MLP neurons of a small language model. Each row is named by its layer, matrix (gate and up: input weights) and neuron, and shows model dimensions 0-148. Each number is 128 + 24 x the weight over its row's rms, rounded and kept within 0 to 255. Numbers have three digits each. A neuron's up and down rows have the sign that makes its largest values positive.
A block is one neuron, or neurons of one layer that tend to fire together. After each block is what it responds to, as a language model described it from the Wikipedia text at the highest values.

L3.gate7:168182157132152157082117156166148142128160152111117115131133170088147137125103125074094115130135133110147167135136098151138095132150073161139166109107133140099123097160148111155152085155179095093091145131149131125135101118098104131127115139121145123114145112128143187147171074137142157126087089148117146135132141119148122123141110122146097118138146140127170126151133108153108120140131088154142156130125117112107121154116117134140092168101146104145
L3.up7:105133130134137138125193103120086125151151137156131103149118145141159129134107152154138142165125097165173100121108151114169108113135096103118143146127144129164130126131092128143131145128120099147114154134140132098117128078159122154190158111118116134145116110124124098145110138086121114118143106106164123122092176108125125103110155131126107109126147156137079086134142156153095154128140109129132162131118056069147042094133096137166116177094100165126
L3.gate61:120126150124160138100134144132155130101133135132134152124133131147161107129115109101150118174104146101129093120117123101116128121160121106133096120115097163098146156096115114137162118121100138077099149147154136118146166157123126140141130111112109135106098170190131097132137125105133151107116095116155106055114133118138162090130125101132092139130147103155136136162075115091088107098078082129140156136106131136144129131099143137144094135071164107139
L3.up61:120104076127126135120096137152161161151077160118152142116174144144139144134109108117146092123159109097144103141119095143135127153114145114105117102139100104099138073129110107113121137169153103106117110131088109089159124112108109147148094173097104145127104113131120132123138155098060145127095114127148093128148113117130146136094170096111142165150143112125155128115089107107150127125148096123152143124152129133160125176112115160118108094138104120142
L3.gate199:080145130122154130150156128099122118133081174107068142100164159103127121103107130133078155169126128115136132070135123165124175140109111120145137113109117152165166087139160134151101127152137123149107119094133153157123140153145131105179134107118102143106101115173136074109156131117149154128120100109142080112109147109126148143105101119146100179133132100125131112126098129161105126081150155146154161133132131122163145134110110153129100115143130138149
L3.up199:096154096138133168117117106129125156116148130080179170150170165113127164158113141148127111112156123145111121109147072146124101123121151131140087114147152142110126119133121121124127116122148144154120099098148135136120162176115139122098112130157153170123154122156117093107092163113125144108117142145089100129161164113137140155091148143125136166121129156110144140122130126135131127152119096158142127123118126155145122131105123163124122091145105188126
L3.gate397:098146108101138144146118169124122122134124181167142095142142157140112118127143090154144119110162127121127142141120123137091138143083126139140135124124145087128159098116144107122094131168114134106148171130127147095126125101125136104106141110124116134156128081101094121150074100123147140127105176171134113120093141123109097121143137091132112114172141152170113156117138116096092137128142159090126132127128093108126142136114104118104142137130153171126
L3.up397:084130100132128115138111105114153099165094135183123107091126161133146090118109104133138154127123120146100169117117098115134124143129125124153110086155119114105151115131112122171123114150113166134134132096078133105151095106136129159159105140131093112125119099112126143136121157154170158117134156159100142088095129128149109161101175123118152152095137135142135054130154150099108151134159149151146111118079088091123092134132118164153142080121148145128
L3.gate439:144170101113159117140161086124107165164133108123127153137101107106109135184068101136147100113136181077173140135154097159153128105146119129128167091140108164148118136099124166101114130099172129139143109158093146093118156100094107100140155140086143159098135106096133134127148154120126159094140188132093100149094072122142127139095120113114126136149128127181087159151128135127137096172127140090135126147094107123134166141125138128116103158102148112085
L3.up439:139137114154105084113156136116096112137165122123100193079122153099095146138082147155117119123087108084143147109149110150157145110119168130095145107140123164152145117152115184149133140156134181129129163117119105110143115100091098123147163131162132117110135121116168153103097114078057125121112179112132106145145103114112130145123129147107106107125131135138146124101129128109151152156098124118124168126144117087132079141086157139113105140090113085126
L3.gate664:110127116129111142135106135140092191108171148125142128101168174103167121129125113149120113138092115121146108111120128147159128128156179146206107082153101139132133140102135159147113075150127131088144128125119136148078097124097126099121115116121134115062138092102143125105129125156115164118102116162101119146124148142148127147134119122123124140147159126154098114086103121132165149186178151118108159106112101127151087153108086125126119142131137127097
L3.up664:112096125140107144106096130116125181136174164118136135114163122117157142094097105129123106123073106137156103118121108161151095121152181116197144105126112145141106121110140117141133068156154082076124155145109117139088103124106148107112113139148124094169130098098114128101128160144095145120133130156087098170162153129125131106124127110094099171150142152150128127106110124116139125176119127104126156105147108133146100146118069141103149126127134160086
L3.gate729:127109110157116129127090094113088101129137091163073153140074112145121115123104134176079156117121129106148110136114140107138119164103150122115099091108160138112114156098149137143097119141158100130135190105154124156151141107131146148121139118136108138141171093119127114140164112096138123160144114156143086141147116128124108112106115140125126216170123156144107102103122079128137139171077166096103118132155097132113135106145120120154109132109133148130
L3.up729:100133088135113152100086115152175129112146109120106162135119103130141141131105128154124096114131098123148124127150099133157105114109137150138133090136131136149136145172106132109084083153128114082149124113129132161137147135128142166108096148173083138107116134124126168154165153093145142121097127112136098093196148152133124144096109121112097143158116138166094087106098110131110115150121134117119119174124145161125161127152164112100090089081118125128
L3.gate831:138138125117167152100108120166091106138102128106130132136125168135179155129130119148136151117138110122151149127156104224159115125134105151124166140096072112100148101091142142136125126121137146161115161114118130093100091126056111147113128144164150128108158124116089136144137146138115120131136135132120103117094179131149130151160115119185146137176110174128119113115167126145113123148136159130137119175080136149144116109141157102123143181115144118177
L3.up831:109122173162122142158103131151090120093151113154155116131145150084142172149144125166099115126121136137122105103153138164104148111157150146121187106158131141185142130170133083127134142127110138098129121134135133130118148112101106110115131140175081130129192131125111134136120146131095141119108136122105144176074154151129143142165120131147095158142125129167102135128146116118092111137106127153104145129148120125146141121132138114100086112140175107111
Responds to: Line-break tokens right after the final period of a Wikipedia paragraph or list item, before a blank line, new section heading, or bullet.

L4.gate427:093150098130110119147194069136133120114175139128135142112151134104142117152123146147135177166157176110149121122144105139096101100117132106143112111115133102087114111135103144174097151131108075117170112140123125147118136117085107193117127142106079157150126119153136126147099159123138115140156118145140124119111114071137167109116149160131096164174136138079118124137132171158126129114142123132125085156156142113142101127136130148070169120104149148142
L4.up427:114133135125143086089118122135104132136184128090117113143130151139157138129132145101108150108167156124123169118106101128127128069099125156125129126114151133127103112150078145154144143178110107145113157165116149128110177090100166112148132142127132095146136093106097112097140065096149169133136128135136148126099122143126135120088184129117120159103126098133138152134109088170179129114134118130130086176117137122114156166186108136079147135104121140161
Responds to: Word-final pieces of Slavic and Eastern European surnames and places, often in tables, such as -ov, -ev, -k, -ova; sometimes "Russia", "History".

L6.gate236:096105157128113118121137125166117124099156112135155127103125107122160140119105131102092151115151145097160147165139158100094093100179142134132152105122117127135147129167115132146119094117113123105139136104112114114110131148123097116090097139135114113139171104150079125111085111157111188166159140148156122115161095109125124110111089121117126085121161111166113147142116178192081131138174179128103112182127129149110147090114133164107133108106108143140
L6.up236:125114132122128135155151162164085133132100126143161106112170126130106120134108131147112117144076148129101139162154156108135102110158132150107182150138124086106109123108146153109116129102109139169144094120129070107131108111109134114100126152127119124142139122136169113128085137124133131115157161156105113116171151129112109097129110109103117113114149117137081167152108142162128163157133149105100116112138121090128106078058150156135153112106111113144
L6.gate311:131131154078111147147094089154089152068149146146129131133150143123099117183121133181126137131166132183151149120129118135127115118135160137148098120122141125118137111109098104148167161172138174141114102146102139128111110123113135088129128161127106149145148103127090128153093098106099188108116133131094126120152094145180112133117099130120142152136145113125114095133108153160139120122085134145117094123099120145122144138158176075126128114120107130111
L6.up311:142121096134113117111147129164142096109120117108114092129169113126095111141122176077132133153145122124126130137125146132106096087132130141122102153111158179127106087175078157104125122156109181090157146089076114182076136163106157116136174160174113126120123162120149117110113135113117151156172124143082115125151111113096136103150134135130097138114155138147109096099078082055098132140091082114153100119130101117115096111145141134124133101099086123144
L6.gate657:119133145123111116137073136118119128188134099155156112119151167130120129137135136151102124157132114158137138164111107120120177104099134096136120150154115153130138112135092116130122107149123144124111117117133125153166140131130118146121143109145107106107142133113101167142116134127148162121152128077135101101085158155151146166137122155134110158137136146149142129131130083118106181122138070196124091129082127141146105160161116153140131119124093124108
L6.up657:138143116142126112098124125137121139111140138157153137113131129134138160099161193115119145133107117124141099133116161097116097106102119120144127143138130140100147118110134145112111151108115091104170109115149106195145107140151121143146130116113133142124149122074119129132120101106123111112165161113118146132117128081122146141122176136094136173122122128136108104111114146138073137136121124140154137102072108152158126176136130068124125104142178096166
L6.gate691:137174097129122099106134155100163098173108130143113096117136103158126123148179141146130117121119151130155132148148167127120108060123145114106128129085107107165154123175097139119136106101116175135128130147165156133102126146146185162119130111158172151109115122099128110124115145179160113143142143110173132129127151130122093133149152117100090122169148112119153161120129135144143132147121103115156136117141111150137135137126155079125120108143108171143
L6.up691:144168132147117130138151126131138114177095151143118144122138133146096136107085125111109145128131147157093095103146140098146115086139164155136106177143112102160169083195122130136158135111116159136107161104156113147105111131136177092143149118125151137100150148109128104144120128144157104154111152162172127130148101133155128129141191131169115087141118152110112114147132119141101147074147073128134126145161060136116134119168135150107194119136120150146
L6.gate787:101140154103172103122158089054110124141102120119119167142117142137167142109123145142090149115130180084122124145099127157097161123131141163133127150110107115113131153129108092105109091143108133123149096104153125168124139134107143107138086141101125137135140126122144149119151150146111105096123130180155124163125151142153163106152127135124118123127096132130097118098085134130094114153138123129117124137166116156130084154126121150089117099115098144127
L6.up787:174121142129134117132189098115126098130170134112098123158110141117153156169147110096093113160116160159161191099119113101127169162136097116133126129108152150111111148116124114138154142092173141123104133150148136127149156117106123121132149131122114124125128112111168139134119181113101156138153146137072106110148123137102103131140145115138128164169067138102115152128136166109117122111131150131135153070093135166169148116166120147180168111112167119104
L6.gate800:184138125120122147143135093086110128115107122095108144152119149142118148146131118095125128127145119117100118133160119112125116184137090100137147122162126127136116153127159104157126118127134157147121107150123095141162084144115093109113115112138117153179108136149125133135118115148147126115085140141124119143152173146117077155092142156119119132126130082060110115127134079116128122147105154113146136149137169137132104134116125114155116140144125141157
L6.up800:112129129111077128118132128126108165167174157133109144079136131175112124102107108087110114105130139123184172118160110109137155098112122125183139126120118121109149095111136199153146166113165142098165148164129095138107124140130107148128099092135120151105126146106138102159159111131128165121170117144137077143096148136095181159127141132100150142119103158104098180127144130111129132141086102109121089118145158140134112164137140135080129123144136109137
L6.gate807:142157122125111130134113162123087107109125101164151152137132097126161154101092103078087072136152141107171148137126137141157136102110096159136128104155100143126106137120136124100121142116135164139140088134141094165172106119091074130137105100142112133157171110129123134138110100180149145125134125121141133116131163145110136134126114161173125116129148110132152077136134115127089122098140174151163132126153133083134118146088108155079113174070173143127
L6.up807:123111120091154105134067144099156108095092186139154132137109150133102158105084117130089152140172174104140096129174069147128135155117086133130094126153137098121133146141134110128110097118096123147099122137133137133183141146131113096114097111125113128124131138105125142144147078153126168136153130123165166133131127181149140113109148130158127134098125095094092123128139117163118095152143098091129149131155126107134103126118126119107109156145131090105
L6.gate879:129094187151148119088131063157112129148139105104134120157149145127139142150126115128155131168173155104148127123101106123174148135145130154143142137141131145093109127132086162159116103150129081108138123133116104178097121151142166135108156098116138173108132152120110101115088124152114139130116142176103089167109124129141125142109122077142111109152157126125114109155159115118082144091121108132117105127130124104129148082164126151121136132087100093125
L6.up879:126156139111143070112096148106147152140172120136181145153143129136123129114157099141118106121162192125153155141113121125120103087155135098143137141133146154124138080077100164142117080157156122106175129097122116121115121122130175172127143101164109134139183141105089110135162186135135119111144136144123133083097145099144153173093149094095076155139138119115121124116148109159069134101168157095093116143129144133125110149117171103115081121135101131112
Responds to: Word pieces inside Russian and other Eastern European names, mostly in sports tables (Aleksand-r, Serge-i, Mikh-ail, -ov, -sk), plus Soviet and other place-name starts.

L6.gate6:169088131129088140189064125139168115139168181152121094094137141131129127117119148097117111131118099114178099115193079150111128133137146126165140168121116102145128131150157106156115108117172139141104145114131143096101100085102128128159088116165119142071119117171103146130102098146131146105137143142097147176145163128120133079105153132120145143131136140128123103107149112119124124135146113113070142163115103113088121124119130101128143175138163132124
L6.up6:152084146138134164104093142137099121112128164129089106115126128104094150160062128085099074115174176138120144115153138125084141139189124147136142101102142116131122117173161100111117102151160155117123144121091116139083109103162168104124130150153155127107093126138122115145099100114122179159122160138141148182127136145143123057098143153091091135127162143105089139122149107137097124131087138127082135162142128131131101173092095129135104170118136144118
L6.gate203:133078113128122142136144144131122170118099171115112125070113108107107141097128124154107097131135111141166105147148155153133065136082196099151135127109136094134115104147144105159129091138145116132126128154092113149107111059142134126142077117148143107087133140149146102101146126128141144163147145147128127152124137132140132094129157108098144125131111091054118139141164146130112098154140154098130129177117115134148138153125101130138113179134137137097
L6.up203:155105118138127152124102113131143114138115169126116179089156124142108132070125113152162112137105106144184119139158140131128125107135169139162142117097125144149116118135147118124135080126143119132146117149117138161070144080131148154151107110132144111120114157150157119114121135065126144126120193145103129145125142113137125088153115141112124136119099098104118126118097156120113087123150143132121113185126128134125095154118131162153117143142160153073
L6.gate249:154116166145102090129118114116162170088123154175123120141124122111098127130178132159127089105128217142152123137153107071150137119072114126112136135169108132164137110110104148116134150115130147148110118131104105146097134109137138169070157106145115107110157126151093077109148168164117118094117111117158120093089123122170129134091067127134133112112079087131152122116143133168132157107126156123111144145116166103114158147119124093101121156097131166127
L6.up249:123121103125084119168120149107133129155192123119112111130145103085136162146145098116112143129126151128125144081092116186139083108119147112146105090117101126128101098115051159121131150126124115144085125147120119145106161116103135098150141134115083167130147084139143118115086116122154138155145116100153093119121053121143146124132136143104134132115151099102110130120132114188109117119176114133143099134157117104154153124151144157122130138110125127130
L6.gate265:099084134153123137153089117169118145116133171170107168094148137119103131072123097163095111145148124114157098132163137160120108134134143156192145129149144115097116120152166124127116093143147100106095102145087148137104125094118147121090053117129152114015152119172162146107059128124164150126126156151132120179139149142150123118141137119102146124167130126112143151136143117132125141159169115105111098178179145111128140137125106142125137141126134097091
L6.up265:105104142180135172138097090156132141146148171171083141092144135143125139089127100132098096157120085130138113141179127170126096109098170152165153091110153138127120111146159144135140108156159150100122131162134123132092138113141109121122076165174141136082147122103101120111090123155183188117125166130084131190131141144156083100116150136122124126136126097157140120133092123116118155132128103104094145150140128127141100140074083107095120136128110131122
L6.gate344:134084109130100134119095114140126136119109147118124109081134108119154113140117073118133108163140110128136157145142116188122139104153159121113084124142160117110100136121148130135120127120155132150117128116117142111101106103132148133121103151106167121120126106083176114119130144132157130109140151138129083148161130121127128097162115127117131151150157109128150166136072132150131156163149120120155122121160125110122100151131101153119138145168136138165
L6.up344:151102139150119122083103108144162088131151147106137151107120118120138133139086135140107123145096130131193097127191159086096118156146115118131119150172097154111120115164118145095121136126156149097128151173117172123141092092149103103133139134170104131145127124107106109144076125184149167132098123092133134129147171068133105103141179113077121105142134072108162126178107114138095148171118158154111143131136118130119087130125127087131121136129105141079
L6.gate478:193084150104142158116122090150152109128119150102107104141138155134107166087127114117096147150140130148143087138149160154116122130162173125128141084117101161085109123127175157129100118111150107120118121165105121141083145081132133140132115145103109107092109166107105110122146102106132135098126106145113135110116150155152094096100098149081122119129118101094125131096088136126152151134108123139101164153154159123119117125082143158079115137152178144075
L6.up478:181103129177135150132108103133106121135096157134106157133143138178137141125139081096101132127143141153154120167137117120121121136169127147111127103134161151114117095151142157131120116146152104097148111137111138173073124064149160116106091145118186117206118197128114143128128125120155132120105152136114121138117129146080128075110145131083110121134122119106106118129121130159097127140126154109106091139154145141145156093117108152049106132149133152109
L6.gate553:109139158111144167106140141134164125118123107104134135119122133151144122122088115122108096116137152089165130073147131187118209155089081131121162115079123148152097185181093130154122117142139118141108159094122130160125058121104165084126132121135147124098097134092129118148132131150163145153127165132129171141134133112133107131151101127150120098124135151114129111123126136117118135144112097150136129156182172124117105139133124122129082140141148159131
L6.up553:112102105135151090146105120108159174172144139139103055090126141164132128135078135143120066148152094168150156122168123146112145167135145113158124143138182128144122146137126088137092148141155126128157150160114124131138118138099143111172158118155132123108103132113149137128136181154121111123112168130134099142138149130148100123086140127109146165127118131131133147141151128123128129174171119150114147138132084118149172117151101127117141127113135133077
L6.gate555:113109123154128163151096145136108164126114162144114126104104124111127112082107162145137077138133104126147101092137106151131149131120133113147125138143100123128114164153096127151132094119102135127117132131091138122094136125105135124147111081111124136191129145126152101102113088130131093135152149138110114102128139102124127142109135129110100176178144146116150151124129144154174083109152146143156120130153131144114142117158087153116133141116144129106
L6.up555:148095117122102125135106158170168153163125123133149100094169091158177167097063082095065134102156136149139095154149146153114069163124149129160178088093113139126091138157139137169122136144151128124137127138104132147098156146163143152107098144137212152120140132065106159109124112159138138135124115110138146116124141142131146107123146108139155159131126125135127121118120123156151112153149128112128163113140120157156162178099133127104119138099157102090
Responds to: The first newline right after a paragraph's closing sentence (after "." or closing quote), just before a blank line and a new paragraph or section heading; also table-row pipes.

L4.gate27:123127111110127180130125117089154202136178121129143141074138119126114143125106130151156138148117107134166124119147115109098102103149138141148112118145093144133091090142146119137104067164172124097118138136137123108099112119121129095156108121113140104059167115136129102094152143164127157142151119131146118119171145098167118108128126079109111157106146112152103156154104115157132144113137115125112149109084090143106109133100092136119167156161137132102
L4.up27:117134133156110152140102109106148194142154168148114137106134124160099129124133114142130129124124094152148091151130108139142093086151158150142122121100136111099085075132168102171119055160191150129156150140118117111088113138091109116119097129123140126214143131112147111083118097113129164139126132121137107155151133122179144134130100132101113133119170145137116112164108147155131151115149097122098126116108113176093140134116111114103105139114159091114
Responds to: The first newline right after a sentence-final period that closes a Wikipedia paragraph, usually the lead, before a heading such as ==Early life== or ==Career==.